MLP neurons of a small language model. Each row is named by its layer, matrix (up: input weights) and neuron, and shows model dimensions 416-511. Each number is 500 + 50 x the weight over its row's rms, rounded and kept within 0 to 999. Numbers have three digits each.
After each neuron's rows, "fires after" lists the tokens most often just before its 100 highest values on Wikipedia text that the model never trained on; "fires in" lists the words (lower case) most often at its 100 highest values on Wikipedia text that the model never trained on.

L10.up1999:458502490495477494469477609550476525474486420419484469486521503503479446522541465531561471434479493516421492483618484565549501509481522501550613455529477459539482546560465460517574487488490510466455429501452510552502526513511545502544547364481544537563555474536470531469513446440518607502
fires after: " at", "'", " in", " He", " In"
fires in: "his", "the", "s", "in"

L5.up1593:397563508508428499464503504523507426485571382493486475487514477533466471532523532527530556521453576485512499458539621564551478592426555505512475563502461474621416452522501524499487571488465478493436497574558494553483407463487536539545574574544482511510508427617463522490589407476517573515
fires after: "'", "’"
fires in: "s"

L5.up467:367528535507420554544505517476525448511516569456444491480485491552511521497526525486524599445523500507522442503419604499499510603467521518451547592464514468393523579503471558424523412519513465438494624453535514425586480413501507410518544527534503414453472514660508444553435523520503512577
fires after: "'", " (", "-", " \""
fires in: "and", "t", "or", "to", "re", "i"

L5.up125:439476495413396551527457462526495453510460392562480477490400490562509477604515503523468455506573474553499453568504541528539486558504529536572534513509458537546445457555528582490478556502552480464444465544546579392413533413467488396489441551584513426482450495588506467433660465467500488456
fires after: "'", "|", "’", "The", " the"
fires in: "s", "current", "next"

L5.up1140:467556465465454483501510533489523446518511471460614520472431462578458456475561444507440469508506528567490452492472565549486500596485519571459497573500542439536441575547478540450582475479521403530460549536516520513504503536457552506504634512488493415537486482543503482512446545461557549550
fires after: "'", "’", " result"
fires in: "s", "resulting"

L5.up23:509558524527511502514465483528501482489546516438600480543500510506534530491550493475470489460507541460439399526541518507515500576570506435423467516496523502471467544482452520519500478536438484492456436531482633463415516502444516448408507459546549481511573537482391426485481401497568487493
fires after: " |", ",", " he", " He"
fires in: "w", "anthony", "was", "being", "led", "julius"

L5.up800:460480485628456487500425493573511487502426456465421516541474486558510518447481486540498539459456593533496521526469606491571455472454505486436435552533491518500453473587501533562480606449517511495416500560501538504511450426478506383483545505576496481497508546564499524518638438480585586519
fires after: "'", " the"
fires in: "s"

L5.up1534:386625583487402518515429531520518523478504509503562534526488446540488499517596554474450517487445550529519423440511568511494420560472505470561580586474530540530549569602486531506487415522463466474513537460442524514501533396475512436421568487487510437480496524635439517493522445511550555569
fires after: "'", "’"
fires in: "s"

L5.up1918:473511549538439488479489493499553517452533522370505439480467524496493502494517555533502403536407463492467526535531490591506524561420518464551530477452525515453464534518490439503482489506495526525525419557540520537540587468430529406408479556598479557487498419531486444477566389480578491510
fires after: "'", "’"
fires in: "s"

L5.up517:459484512484461496531494456541540463499613460502543535569478507519484608442491451502436501527405465437498425421528574577453556571487473466445566464491531490640412564468460475449566459512441500497479491531581499455481453393550582460502562459463510463443453507618489514543571442428531484509
fires after: "'", " the"
fires in: "s", "nickname"

L10.up1661:481455445504494471469503523483480472435541555558458489543415439508515607524481542520458407540444510529527436414555486567545581461516519431533444521419451500551437518459521481433445616446484440436557532445518528542530483511617528455514468568529490515543493568508498496591536562510425547547
fires after: "'", " on"
fires in: "s", "1"

L5.up1455:478519709580417552485505491508430557399566447524515502479546522540478407521481466455511510452519504527433530533487552511401530599511495462408517540464486456597393465534508513503429431421485484458554582524544477531449454497507476505518599438527577513543491532592509510500532538485447516564
fires after: "'", " such", " well"
fires in: "s", "as"